MLP neurons of a small language model. Each row is named by its layer, matrix (gate and up: input weights; down: output weights) and neuron, and shows model dimensions 32-159. Each number is 50 + 12 x the weight over its row's rms, rounded and kept within 0 to 99. A neuron's up and down rows have the sign that makes its largest values positive.
After each neuron's rows, "fires on" lists the tokens most often at its 100 highest values on Wikipedia text that the model never trained on; "fires in" lists the words (lower case) most often at its 100 highest values on Wikipedia text that the model never trained on. A number after a token or word is its count.

L7.gate602:53 41 65 56 50 77 67 45 32 39 54 56 34 45 57 46 48 35 29 60 69 63 46 43 34 15 36 41 50 43 60 61 59 86 44 61 58 41 54 54 70 52 52 47 49 67 62 55 56 48 41 51 57 41 60 56 66 61 47 39 52 60 65 43 65 62 54 53 49 51 39 54 63 56 33 38 66 48 46 53 53 44 36 54 58 64 46 52 34 55 66 45 38 38 36 42 67 56 52 49 30 47 29 59 47 50 53 36 51 54 36 64 52 41 25 58 50 39 20 43 72 76 44 52 61 47 67 56
L7.up602:37 51 51 36 24 62 34 41 34 40 39 50 45 49 74 55 50 31 54 39 30 64 56 54 47 63 61 53 58 54 47 45 71 43 58 53 52 62 47 31 35 51 63 63 41 47 23 52 48 36 54 74 46 57 33 53 45 39 52 31 48 33 44 26 53 60 40 46 76 49 59 43 69 33 42 44 58 56 47 60 64 49 72 54 46 22 44 55 32 48 38 48 47 39 48 57 55 35 30 29 48 27 47 32 67 59 69 44 61 78 54 62 84 40 57 68 45 46 51 39 48 35 54 59 51 45 60 62
L7.down602:66 55 46 35 52 42 70 62 38 47 52 53 55 37 70 62 52 51 42 62 62 63 51 65 78 35 44 53 59 47 34 32 32 56 53 45 40 54 41 49 59 41 48 62 61 28 72 41 43 55 55 38 64 41 51 64 50 59 60 41 46 54 71 61 64 45 50 47 33 39 33 52 53 46 51 58 56 56 50 41 42 50 32 55 50 66 78 68 56 46 52 51 47 67 35 49 46 68 64 44 45 58 49 54 31 59 35 49 45 42 44 37 20 48 52 40 64 43 46 74 48 79 34 39 40 60 39 53
fires on: " as" 72, " until" 5
fires in: "as" 69, "until" 5, "before" 4

L2.gate553:46 48 59 47 47 49 66 74 43 55 46 60 55 53 40 44 64 64 50 54 45 35 59 37 64 54 68 58 41 46 48 58 43 73 25 29 50 31 68 65 63 59 36 55 46 41 47 58 63 28 46 38 49 61 69 55 41 40 28 46 57 61 71 43 44 47 49 57 50 55 47 59 29 59 41 47 49 45 47 41 35 60 48 47 39 67 51 58 44 19 67 69 38 46 62 34 41 48 46 38 52 62 39 62 39 76 46 50 46 37 54 74 44 53 57 58 55 54 52 53 41 41 63 37 41 82 40 54
L2.up553:40 44 54 46 49 50 44 49 30 41 29 53 46 41 51 79 60 35 71 60 20 48 47 32 51 89 50 49 52 53 63 57 53 55 36 50 49 32 38 41 44 54 48 66 39 43 46 46 61 65 40 28 48 43 53 58 54 47 31 44 36 44 47 64 28 52 31 62 50 43 65 57 48 29 56 34 63 45 67 47 44 55 47 56 19 48 40 67 57 44 47 71 49 26 63 39 57 56 52 56 33 47 50 45 42 48 49 52 22 38 49 50 50 41 50 45 45 65 49 69 37 64 48 53 57 61 80 38
L2.down553:39 64 44 52 60 48 65 74 61 66 48 27 49 57 51 46 57 47 71 51 45 56 41 62 47 42 47 59 53 70 40 39 54 38 63 35 47 69 56 42 55 54 56 46 57 65 55 54 58 45 56 69 62 44 58 50 51 56 43 60 53 37 49 35 66 61 58 30 45 71 58 66 59 48 50 37 73 60 49 60 55 47 46 53 54 39 59 52 28 99 48 52 47 57 39 52 43 29 60 59 36 58 63 59 68 58 62 48 30 47 56 46 57 51 52 57 59 66 49 56 46 38 67 70 54 39 39 56
fires on: " CD" 27, " city" 15, " built" 8, " cultural" 7, " opened" 6
fires in: "cd" 26, "city" 13, "cultural" 10, "built" 8, "opened" 6, "town" 5

L3.gate679:42 58 68 57 50 54 65 49 44 53 41 46 40 42 34 27 63 36 49 48 46 52 55 66 31 59 47 61 43 45 47 51 41 35 32 50 54 51 44 68 42 60 45 47 55 63 58 46 54 41 47 41 48 51 44 62 34 52 32 48 70 77 76 38 54 54 38 75 40 52 40 83 49 56 20 53 46 76 70 47 54 17 40 41 44 52 53 41 55 56 52 56 60 38 35 62 42 53 40 48 44 33 43 67 34 59 34 46 64 48 54 43 39 22 45 59 37 56 55 53 51 46 58 41 63 37 41 57
L3.up679:62 34 58 56 61 57 65 25 48 52 62 39 57 37 37 26 60 37 57 34 49 61 49 57 53 51 25 44 65 57 42 39 72 57 49 48 48 39 45 40 39 41 45 37 45 66 38 51 60 75 43 52 48 47 41 26 60 60 38 38 51 38 61 69 58 29 47 41 50 35 46 17 62 50 39 69 40 50 66 45 50 62 54 45 50 20 66 49 34 39 71 36 32 40 34 51 49 63 46 28 24 64 27 51 60 60 45 55 60 60 69 61 49 47 55 47 67 57 60 97 54 46 49 63 57 61 52 72
L3.down679:45 38 45 46 49 40 47 70 66 40 52 56 58 37 30 50 37 62 70 58 54 40 52 63 50 38 44 49 51 68 58 60 54 37 42 44 44 64 54 41 44 55 32 52 52 57 60 46 36 47 57 62 42 55 43 53 37 33 48 59 25 30 31 37 73 51 46 34 49 35 39 56 66 41 35 41 19 49 42 45 46 59 41 64 45 54 47 59 56 44 55 52 69 53 60 41 57 45 56 49 44 55 39 60 69 52 29 53 65 60 51 47 55 65 64 53 45 61 29 80 63 55 70 18 49 57 54 60
fires on: " when" 20, " what" 11, " who" 11, " there" 6, " When" 5, "There" 5
fires in: "when" 28, "there" 11, "who" 11, "what" 10, "they" 4

L10.gate744:63 32 55 82 82 53 64 34 49 52 52 51 56 49 53 42 33 47 43 79 41 70 29 62 57 41 34 58 50 51 64 56 53 53 71 50 68 34 52 52 55 52 39 41 26 58 43 44 33 37 56 35 44 20 39 47 47 44 67 53 61 59 64 44 57 63 36 38 58 55 51 33 46 48 73 78 49 48 50 36 73 41 47 62 51 70 41 44 60 71 35 40 45 44 48 32 52 51 39 37 34 60 74 54 46 44 46 41 60 81 63 50 30 39 51 33 48 56 48 58 75 50 39 40 44 52 54 43
L10.up744:57 39 52 51 53 67 72 61 34 47 51 54 70 59 66 31 64 36 52 58 64 47 42 61 50 44 51 52 56 42 51 39 52 65 60 58 48 56 58 20 49 47 56 47 51 45 47 60 48 43 40 47 52 37 54 50 64 65 50 38 49 34 86 31 36 39 21 60 45 64 37 56 50 15 43 44 66 39 54 66 43 56 39 57 31 43 61 63 68 65 71 36 41 47 46 67 74 43 57 58 57 49 55 64 39 32 56 49 72 65 68 47 52 37 50 43 49 39 39 53 63 56 48 56 49 57 64 50
L10.down744:55 53 35 25 41 40 50 56 59 56 63 71 31 68 50 50 43 43 56 56 68 67 62 32 45 49 62 52 38 62 51 44 45 43 49 49 63 43 46 48 43 57 54 40 39 40 53 47 72 54 37 43 49 50 29 47 43 58 54 59 45 39 26 80 35 49 52 60 46 34 49 48 50 51 50 29 64 53 40 65 39 48 71 61 62 54 40 40 46 58 68 45 55 55 62 42 47 62 25 53 37 49 37 64 48 36 83 42 38 32 34 62 49 65 52 55 52 62 00 67 29 52 23 61 36 49 44 70
fires on: " as" 33, " under" 11, " called" 9, " after" 8, " by" 4, " of" 4
fires in: "as" 33, "under" 11, "called" 9, "after" 8, "when" 7

L11.gate216:41 61 50 34 57 37 51 55 35 22 48 36 47 38 58 56 58 42 42 45 16 55 60 40 42 44 39 54 39 48 60 64 41 52 56 45 50 47 46 64 61 34 65 36 47 52 46 55 30 50 42 49 41 30 60 53 30 50 53 62 78 47 60 69 57 27 57 38 59 70 53 38 58 39 37 63 51 68 43 23 44 54 71 42 57 40 40 78 50 42 53 45 47 45 60 27 78 39 53 36 21 55 38 50 81 50 44 54 44 58 47 63 50 47 53 61 38 63 51 39 62 42 65 48 51 36 59 73
L11.up216:41 62 54 59 69 61 54 55 48 23 30 28 47 59 40 37 37 46 49 68 26 60 55 48 51 55 59 45 61 60 73 56 37 44 52 50 51 41 64 62 64 38 50 46 67 40 47 64 62 35 46 52 60 44 43 53 39 58 37 46 41 65 58 72 57 49 50 34 78 42 43 57 39 41 42 48 43 49 45 41 58 71 46 44 72 45 43 48 60 55 59 53 67 28 24 67 58 38 42 54 40 29 69 65 60 39 53 33 64 33 57 42 52 27 41 39 48 43 63 55 62 37 28 43 42 60 44 47
L11.down216:30 57 48 63 54 41 65 52 46 58 50 32 60 65 60 53 60 61 53 63 56 36 60 43 77 66 60 41 38 49 76 55 46 58 56 60 50 42 56 55 47 43 51 50 37 46 44 68 51 64 61 45 57 72 36 60 64 35 38 44 67 36 38 58 28 48 41 44 45 55 37 44 54 49 40 60 44 50 60 45 47 61 47 65 51 36 50 50 61 52 44 36 45 49 51 57 62 32 36 48 48 54 59 41 32 76 60 33 43 57 55 69 46 58 59 43 50 61 92 65 58 65 52 76 61 27 44 40
fires on: " and" 17, " been" 16, " were" 15, " was" 10, " being" 7, " be" 7
fires in: "and" 17, "been" 16, "were" 15, "was" 10, "being" 7, "be" 7

L10.gate751:45 62 30 62 28 54 53 58 69 31 29 65 43 52 42 45 54 56 43 44 50 55 45 50 69 31 44 67 47 50 56 65 36 41 48 60 59 47 56 77 58 42 48 45 54 35 34 50 36 66 52 53 56 46 54 57 34 57 49 68 53 33 77 51 70 43 47 36 59 59 51 35 27 41 26 46 45 39 67 24 58 50 46 48 41 49 63 46 28 52 36 44 61 34 30 46 51 38 23 50 37 51 38 52 36 41 52 47 29 66 61 63 46 53 47 41 35 47 47 60 53 58 65 65 69 67 56 58
L10.up751:47 28 74 47 56 35 47 60 39 40 46 28 28 33 44 65 68 75 65 54 44 45 30 75 34 38 55 66 38 38 51 35 59 48 73 61 54 43 45 43 48 55 64 51 47 32 83 52 46 35 72 53 55 56 43 56 71 45 53 52 26 54 62 49 30 39 35 48 49 63 33 56 65 60 54 50 59 40 40 54 53 50 35 58 62 44 70 53 51 55 65 59 51 43 57 59 46 54 60 45 43 63 61 56 51 50 47 50 48 52 54 53 53 48 43 53 33 51 49 33 56 59 44 31 53 57 53 41
L10.down751:28 52 62 50 58 56 39 35 36 73 49 52 39 57 44 29 49 32 31 41 47 50 54 36 62 53 39 45 44 36 69 54 39 54 41 35 25 54 60 65 54 65 29 53 37 48 31 59 62 65 59 22 52 57 45 40 47 57 38 28 65 36 28 58 46 29 40 51 56 50 64 36 45 56 73 55 60 52 71 55 41 42 49 62 49 62 50 45 47 61 42 64 42 56 20 34 45 58 45 38 34 59 40 58 55 58 76 49 63 62 47 52 39 45 53 46 28 37 17 50 61 79 48 34 33 50 53 51
fires on: " while" 21, " when" 13, " in" 13, " before" 11, " after" 10, " under" 4
fires in: "while" 21, "when" 17, "after" 13, "in" 13, "before" 11

L10.gate577:41 59 80 54 80 76 45 57 32 62 33 46 63 39 59 66 43 41 30 45 60 57 44 45 68 41 61 46 36 43 58 68 58 67 53 63 35 59 46 49 69 51 30 48 40 73 40 50 71 46 35 50 47 54 66 71 61 51 38 44 48 30 64 70 37 76 51 56 49 55 57 28 42 58 55 37 28 54 60 60 64 42 66 51 45 20 38 53 68 53 45 41 30 35 51 36 53 41 43 45 54 39 38 46 58 34 50 46 41 35 39 52 25 59 50 29 56 67 53 50 33 61 45 65 59 76 36 41
L10.up577:54 53 52 54 37 25 74 37 37 47 48 36 49 56 54 56 37 60 37 56 58 80 32 73 45 65 42 44 46 40 56 45 39 40 59 33 39 57 47 69 61 56 29 41 66 62 43 41 54 49 49 54 52 53 26 57 38 70 73 60 44 56 63 22 55 64 43 45 63 76 29 78 52 62 33 46 51 60 30 37 35 56 39 42 49 60 49 43 44 39 32 39 52 49 32 51 43 45 50 65 40 76 56 24 38 34 52 68 37 38 39 68 30 59 42 52 44 52 50 50 50 42 39 41 41 76 69 61
L10.down577:49 36 59 42 68 63 44 58 76 43 62 48 47 65 78 68 52 48 60 50 34 38 49 54 52 54 61 55 46 66 50 46 39 51 54 67 50 37 58 45 32 39 60 54 34 53 42 47 58 51 42 49 36 53 49 34 92 58 30 52 39 45 51 69 41 58 57 44 47 42 43 67 62 58 44 46 61 55 65 56 29 69 46 45 32 27 57 61 51 39 57 56 22 46 47 57 36 47 48 69 52 53 76 21 53 60 48 70 48 50 53 47 48 52 64 51 48 59 45 58 52 50 32 45 41 50 47 49
fires on: " is" 30, " as" 14, " was" 13, " due" 6
fires in: "is" 29, "as" 14, "was" 13, "due" 6

L6.gate397:54 40 65 58 70 53 49 46 32 60 50 32 48 47 50 48 34 39 47 57 54 39 49 43 63 53 54 44 59 30 62 36 39 53 78 60 64 47 57 57 49 49 33 34 45 47 46 66 62 25 61 50 58 50 46 52 62 38 65 52 56 30 60 71 69 64 66 47 53 45 56 49 46 60 77 66 39 43 67 35 45 32 59 40 45 71 72 36 65 40 34 47 56 47 49 32 63 63 53 63 29 52 47 48 65 31 45 52 56 55 21 24 56 35 71 51 44 46 56 43 60 61 52 65 62 51 61 48
L6.up397:57 54 49 42 50 55 49 49 22 59 46 49 72 44 52 40 55 37 75 76 46 46 64 32 43 47 64 31 63 55 42 58 62 65 53 47 23 55 75 50 23 30 63 58 47 55 30 37 54 39 34 43 45 57 52 47 62 61 53 67 57 54 58 23 47 59 37 61 50 53 49 59 53 44 54 57 63 62 58 35 49 27 47 45 36 47 47 55 63 28 43 50 58 76 20 42 37 47 36 38 49 49 41 44 54 54 59 39 68 36 43 51 53 58 59 62 54 59 45 42 71 48 33 62 40 60 56 69
L6.down397:32 60 44 62 42 35 47 68 64 61 73 84 44 65 56 72 45 58 40 61 40 49 30 41 63 53 38 61 49 47 45 32 35 31 32 38 49 35 47 56 56 39 55 33 53 39 71 38 29 54 40 24 21 50 48 45 56 47 47 56 39 59 64 46 54 72 54 49 43 47 37 47 31 61 30 53 25 74 60 64 31 38 48 52 40 48 41 46 41 62 58 43 36 47 55 47 46 47 44 44 63 38 61 65 40 66 65 44 45 67 55 65 43 38 45 38 37 61 34 54 47 48 49 36 63 50 35 53
fires on: " is" 36, " also" 19, " was" 17, " has" 11
fires in: "is" 36, "also" 19, "was" 18, "has" 11

L7.gate738:58 62 67 71 58 55 67 47 28 34 63 35 46 49 57 51 48 66 40 44 50 45 53 57 56 35 28 46 34 60 58 31 71 48 44 51 55 46 46 42 52 62 26 55 53 61 78 52 51 52 36 49 50 47 67 62 51 65 58 37 40 39 78 75 48 29 48 54 15 36 59 62 37 32 45 19 58 53 54 47 29 48 62 69 60 43 45 37 60 46 57 45 49 45 36 41 74 56 75 40 48 38 47 69 72 39 49 36 58 51 61 47 46 48 59 43 39 68 49 42 68 41 39 64 63 44 56 50
L7.up738:48 47 80 44 49 25 63 57 73 72 52 67 60 51 25 64 66 56 63 61 52 40 61 51 30 56 65 54 63 42 47 53 61 31 43 46 55 62 46 41 63 44 16 62 60 36 54 56 60 52 33 51 41 61 45 44 11 57 52 51 40 32 34 67 58 53 42 45 55 40 66 45 59 35 53 48 57 66 64 60 66 42 71 63 47 46 52 36 65 60 66 43 38 51 53 71 49 74 43 46 59 60 46 41 41 64 62 45 52 47 38 48 48 38 48 62 57 46 42 54 38 42 51 65 58 38 59 60
L7.down738:66 63 62 27 65 38 60 44 33 59 65 43 73 57 42 41 56 59 42 70 70 45 38 54 73 43 63 69 63 42 54 18 65 53 57 67 49 49 66 55 43 68 71 42 35 55 44 42 47 42 61 54 69 73 45 71 73 55 74 46 43 47 75 62 49 41 65 65 49 70 63 54 44 40 57 43 55 54 40 26 51 52 22 42 54 36 57 44 47 57 38 56 52 54 48 45 47 46 65 49 36 42 41 46 56 66 44 54 50 44 55 46 61 49 31 53 34 52 60 47 68 64 38 39 45 54 42 69
fires on: " in" 47, " University" 20
fires in: "in" 46, "university" 20

L2.gate181:41 63 64 34 28 70 69 45 27 50 44 51 40 47 51 46 41 29 66 64 56 47 26 49 39 40 48 44 47 75 38 60 39 71 53 60 27 40 58 52 40 33 49 47 60 46 39 45 24 44 47 46 58 62 34 62 35 61 33 34 60 51 58 68 76 65 35 46 48 57 47 37 89 38 37 49 49 36 68 35 26 40 33 73 44 61 48 42 57 58 47 33 52 53 51 53 37 26 52 53 30 43 53 52 68 54 50 55 57 64 33 61 58 49 44 71 59 60 45 51 47 61 45 50 52 54 57 57
L2.up181:51 33 49 29 30 66 44 47 30 35 12 75 59 15 41 59 44 25 42 29 43 62 53 51 69 62 72 29 43 44 57 47 55 50 52 28 40 38 39 30 47 48 42 54 51 56 26 73 42 32 72 52 60 51 57 53 41 71 47 34 62 42 39 54 28 50 36 47 53 63 49 42 51 38 58 42 33 45 47 49 53 58 36 45 60 34 66 49 38 40 33 47 58 34 43 53 43 56 53 57 55 62 62 55 53 59 47 62 44 55 71 68 60 35 43 62 62 49 50 53 49 64 40 37 71 36 49 40
L2.down181:42 77 42 37 52 58 60 47 50 66 55 14 50 35 53 51 42 34 57 51 53 37 59 46 44 43 70 42 74 54 70 61 45 46 60 55 41 32 57 55 69 53 55 34 55 53 41 52 50 42 29 76 44 15 60 66 48 60 56 34 49 51 61 24 56 45 38 54 57 62 55 50 51 33 48 65 50 51 38 55 54 54 42 58 60 62 66 47 45 45 54 48 44 48 49 78 70 62 61 28 63 56 57 72 63 70 67 63 49 49 34 49 65 34 52 58 33 56 19 46 61 62 35 42 44 32 45 42
fires on: " under" 43, "as" 10, "er" 7, "e" 7, " As" 6
fires in: "under" 37, "as" 13, "site" 5

L3.gate425:33 42 22 69 71 46 72 38 51 38 36 65 55 54 44 32 37 34 38 34 34 48 47 57 39 75 35 46 60 46 51 62 43 64 57 41 55 46 40 71 54 39 54 35 55 58 53 49 48 47 53 62 58 24 36 61 60 49 56 32 81 53 71 52 60 42 41 57 26 67 47 47 45 60 49 48 40 59 31 48 48 53 54 44 60 47 69 46 42 36 54 42 30 65 50 43 53 70 40 74 51 36 49 41 47 47 43 59 65 58 39 56 67 29 53 48 54 64 56 45 53 41 53 57 57 37 34 56
L3.up425:64 37 45 77 49 35 53 48 59 28 47 54 78 38 48 64 40 45 56 67 39 41 52 53 46 48 62 36 47 38 26 55 57 58 54 41 66 56 35 88 58 51 38 33 44 57 47 69 74 49 51 71 58 37 65 63 51 53 21 51 43 70 52 50 31 47 63 56 48 56 38 42 53 40 54 65 36 58 32 46 60 33 45 69 46 39 53 35 27 40 42 49 44 66 64 43 57 78 49 60 51 70 30 40 46 61 63 48 56 49 45 67 59 62 51 48 43 65 65 38 52 35 62 64 38 52 57 34
L3.down425:52 36 52 54 43 48 45 47 59 63 48 65 36 52 65 42 46 37 46 46 55 44 36 32 60 40 44 42 61 37 64 49 50 51 45 69 42 44 59 52 71 50 46 47 31 51 52 50 69 56 53 56 46 61 45 56 41 46 41 48 62 57 37 56 44 55 55 56 50 57 07 58 43 52 47 69 34 62 37 52 55 57 66 52 39 64 53 40 57 56 56 52 36 48 36 48 55 43 42 32 34 54 38 53 37 45 70 59 48 47 67 48 31 41 48 35 48 51 91 47 41 41 33 61 32 45 65 46
fires on: " be" 92, " been" 8
fires in: "be" 81, "been" 8, "begin" 5

L7.gate576:37 57 64 38 41 61 56 48 64 33 54 33 36 75 35 41 65 70 60 34 45 50 31 35 38 46 50 50 55 73 30 40 40 50 63 53 37 39 47 67 51 45 57 40 39 45 54 44 56 54 51 55 56 27 64 64 56 57 43 54 47 46 57 70 54 67 41 52 60 50 37 42 28 56 57 57 48 39 57 26 33 28 77 57 38 39 56 56 49 66 35 51 53 58 45 44 59 62 62 29 46 42 49 75 53 41 46 31 58 57 40 48 73 62 49 76 49 56 56 37 65 49 33 45 49 40 49 54
L7.up576:52 46 58 45 46 38 43 29 60 52 47 45 36 47 48 50 31 60 53 59 56 33 55 57 57 37 39 49 51 69 78 46 51 38 51 33 47 26 45 47 51 42 41 68 44 45 50 15 40 67 44 57 58 46 54 71 51 56 50 51 45 36 41 60 76 33 35 72 71 41 61 50 08 50 60 50 50 38 59 52 23 52 54 60 61 74 52 68 69 53 53 46 70 42 49 40 38 41 47 58 49 59 28 42 43 53 35 41 54 56 73 45 43 67 54 59 53 43 64 47 55 50 59 48 58 38 63 46
L7.down576:61 37 57 62 41 38 63 47 44 43 42 50 29 34 43 35 44 46 57 29 32 40 60 40 57 35 71 29 26 59 44 57 83 58 35 50 53 54 54 45 72 35 67 39 50 44 47 46 60 40 39 60 43 47 41 31 58 49 33 56 35 64 59 45 38 60 51 50 49 47 46 45 66 56 45 46 41 45 53 29 48 51 51 47 45 65 68 37 49 56 39 65 56 61 69 46 31 67 50 60 31 37 68 55 71 52 72 17 63 50 54 50 57 40 50 72 69 47 37 54 57 69 49 53 67 72 61 77
fires on: " man" 13, " women" 10, " men" 9, " Women" 8, " Man" 8, " King" 5
fires in: "women" 21, "men" 12, "man" 10, "king" 6, "woman" 4

L12.gate591:36 39 35 51 43 29 52 45 44 51 47 35 39 62 37 43 66 55 37 46 30 24 50 52 67 54 42 32 58 51 57 71 40 60 49 32 42 33 66 53 60 48 44 20 55 25 44 69 44 33 40 56 48 40 51 47 51 51 25 50 63 38 51 51 48 25 43 50 57 39 38 26 53 52 36 68 52 55 41 45 38 49 49 58 62 56 46 48 56 34 36 26 58 70 51 50 77 37 65 66 36 45 69 53 70 48 43 47 19 62 48 61 55 44 42 54 47 51 49 46 46 66 77 75 45 45 43 67
L12.up591:30 48 52 42 27 57 58 52 58 14 29 34 35 59 43 70 34 63 53 50 45 52 52 55 46 58 39 37 49 35 55 42 67 36 43 38 40 47 51 63 45 48 53 67 63 48 79 18 61 76 64 53 37 37 34 56 38 42 56 44 36 67 46 49 67 68 46 37 59 50 51 54 30 47 69 50 51 39 26 52 75 51 48 60 42 70 48 33 37 51 52 48 36 27 46 46 65 51 51 60 63 52 53 43 59 62 61 45 45 59 78 61 53 41 63 50 53 48 53 38 46 35 44 32 66 44 58 32
L12.down591:49 36 39 40 59 51 54 48 49 47 48 12 56 59 43 62 56 51 47 48 63 41 80 42 75 59 29 51 57 34 58 36 53 35 33 60 58 41 44 74 73 31 47 51 56 59 32 54 65 59 38 48 36 49 52 61 46 39 52 42 58 32 51 45 30 53 51 66 44 54 32 52 43 50 45 47 62 59 59 52 68 49 54 41 53 49 62 45 48 62 33 41 49 52 42 42 61 59 52 76 59 66 47 42 71 58 54 53 54 50 30 43 61 57 42 37 38 75 71 40 66 61 40 55 30 50 47 38
fires on: " was" 51, " were" 12, " being" 4, " been" 4
fires in: "was" 51, "were" 12, "being" 4, "been" 4

L4.gate113:26 64 58 40 53 62 54 54 70 44 58 51 29 49 56 57 55 41 63 46 40 77 61 67 65 47 62 73 49 64 49 37 47 65 54 35 36 60 58 89 44 51 36 50 54 52 56 30 35 53 53 49 57 57 56 50 44 61 53 43 43 66 53 48 46 70 43 22 58 60 38 47 73 59 48 69 48 37 69 65 45 43 37 52 75 66 39 39 51 39 71 37 36 58 55 54 42 35 35 65 32 58 36 48 39 58 76 42 43 65 57 35 48 49 41 63 28 29 33 47 29 69 34 64 54 39 48 43
L4.up113:47 62 83 30 62 42 58 56 46 59 42 47 52 54 36 28 39 28 47 46 58 37 38 48 35 48 47 41 40 41 55 51 61 61 50 52 40 78 52 60 38 84 34 49 65 50 58 31 29 61 58 67 62 41 62 39 44 44 42 65 52 48 37 63 50 72 58 43 62 58 54 45 63 40 33 61 43 56 52 59 52 44 47 47 42 74 62 38 57 49 52 39 38 54 38 52 30 40 52 36 49 34 32 46 58 31 56 53 39 54 46 37 39 40 54 46 40 45 53 25 52 47 40 52 65 36 60 43
L4.down113:61 42 32 51 43 64 48 41 47 35 63 41 49 48 78 58 79 44 69 71 59 49 51 67 49 26 68 50 64 43 63 59 54 25 44 58 50 30 75 52 41 40 67 51 45 35 55 55 54 54 46 45 57 65 57 75 55 63 41 36 57 39 65 31 55 41 55 51 54 45 34 46 74 51 39 30 53 52 52 45 51 39 61 44 55 59 32 50 50 40 59 61 44 41 61 65 75 69 43 58 30 65 40 49 37 67 39 45 55 45 50 58 59 42 32 51 65 56 66 80 47 61 43 65 52 62 42 42
fires on: " until" 25, " As" 12, " who" 11, " since" 10, "as" 5
fires in: "until" 25, "as" 12, "who" 11, "since" 10

L6.gate610:42 50 40 30 64 61 53 48 27 50 35 51 56 40 65 66 47 28 58 52 58 60 73 42 60 28 60 66 41 55 58 63 38 55 57 51 60 59 38 46 35 63 42 46 74 54 69 44 64 55 31 43 45 52 44 43 47 37 57 43 44 37 80 52 59 55 45 47 43 20 37 41 57 42 22 27 61 36 29 53 54 39 35 42 41 51 53 47 36 46 34 54 39 60 55 53 34 38 53 45 57 39 27 61 60 36 45 51 37 61 55 75 59 53 50 52 41 56 56 42 81 53 53 41 80 41 34 46
L6.up610:49 39 61 50 44 51 59 63 64 46 69 55 45 42 47 43 68 48 82 75 55 60 42 37 47 60 56 56 62 77 55 59 75 36 40 32 27 57 34 54 43 45 67 40 49 62 71 51 73 15 53 52 58 23 65 32 37 60 46 47 62 55 62 58 59 56 38 47 67 44 61 64 37 43 49 50 58 43 42 58 16 59 30 58 42 52 63 33 51 46 66 38 37 45 67 64 44 56 82 56 57 48 52 60 67 65 57 41 46 59 66 48 41 56 50 48 57 39 41 64 52 52 49 34 54 53 47 42
L6.down610:41 36 27 53 68 39 45 35 48 42 44 47 43 38 64 69 59 33 46 42 72 40 52 48 38 52 46 52 39 40 54 43 34 44 54 64 65 19 25 58 51 55 49 57 50 47 74 48 53 59 40 49 49 66 37 45 49 35 47 40 53 54 79 39 35 42 49 58 51 66 58 40 69 46 59 63 35 62 46 60 64 48 57 62 61 65 67 52 59 48 67 60 42 39 75 76 67 32 37 62 58 54 64 37 31 45 39 58 41 47 28 55 50 56 42 50 31 50 50 53 42 59 34 58 58 39 68 62
fires on: " where" 35, "8" 13, "1" 11, " what" 11, "9" 7, "7" 5
fires in: "where" 33, "what" 11, "2010" 9, "1980" 7

L4.gate92:31 69 44 60 55 40 61 75 46 45 59 63 47 46 44 51 52 55 65 68 33 68 70 57 52 53 46 69 77 52 52 52 25 46 29 78 53 45 49 63 61 56 52 52 52 60 57 52 39 45 49 49 76 59 34 43 33 62 51 43 74 68 37 50 55 57 45 48 43 53 62 64 29 64 38 39 51 58 57 36 39 64 59 46 68 56 60 62 66 23 43 38 67 42 52 47 55 51 77 37 61 52 56 67 44 63 23 52 68 46 64 42 55 51 40 46 52 45 49 53 72 36 44 60 65 45 27 47
L4.up92:35 35 66 41 26 43 54 35 61 61 67 52 57 33 29 64 58 70 42 47 60 50 60 55 62 55 55 62 53 66 48 48 59 40 46 49 49 49 51 53 52 61 41 37 33 49 51 44 56 63 54 44 51 54 50 44 56 36 48 65 76 43 37 60 46 34 69 31 38 43 51 58 44 46 32 44 54 44 43 48 29 51 48 56 28 59 55 26 47 53 50 33 37 54 58 52 39 44 41 47 60 74 34 33 59 36 75 51 59 72 63 31 27 46 48 62 64 46 52 46 46 46 62 49 49 49 61 66
L4.down92:47 46 58 66 46 54 40 58 63 55 53 35 38 59 61 50 63 63 53 40 52 57 24 41 54 54 54 51 65 71 39 57 41 59 39 71 39 45 59 48 66 44 36 49 51 65 39 72 43 50 47 50 56 53 42 66 42 52 49 58 45 54 29 63 59 63 38 43 48 65 47 51 45 33 57 20 50 31 67 51 45 69 62 56 56 44 74 64 57 38 51 73 52 51 28 56 58 53 61 50 41 48 49 59 49 67 37 47 70 62 38 58 56 40 35 43 45 45 14 56 50 58 58 47 42 56 50 41
fires on: " University" 43, " State" 20, " Institute" 10, " College" 6, " League" 4
fires in: "university" 44, "state" 20, "institute" 10, "college" 6, "league" 4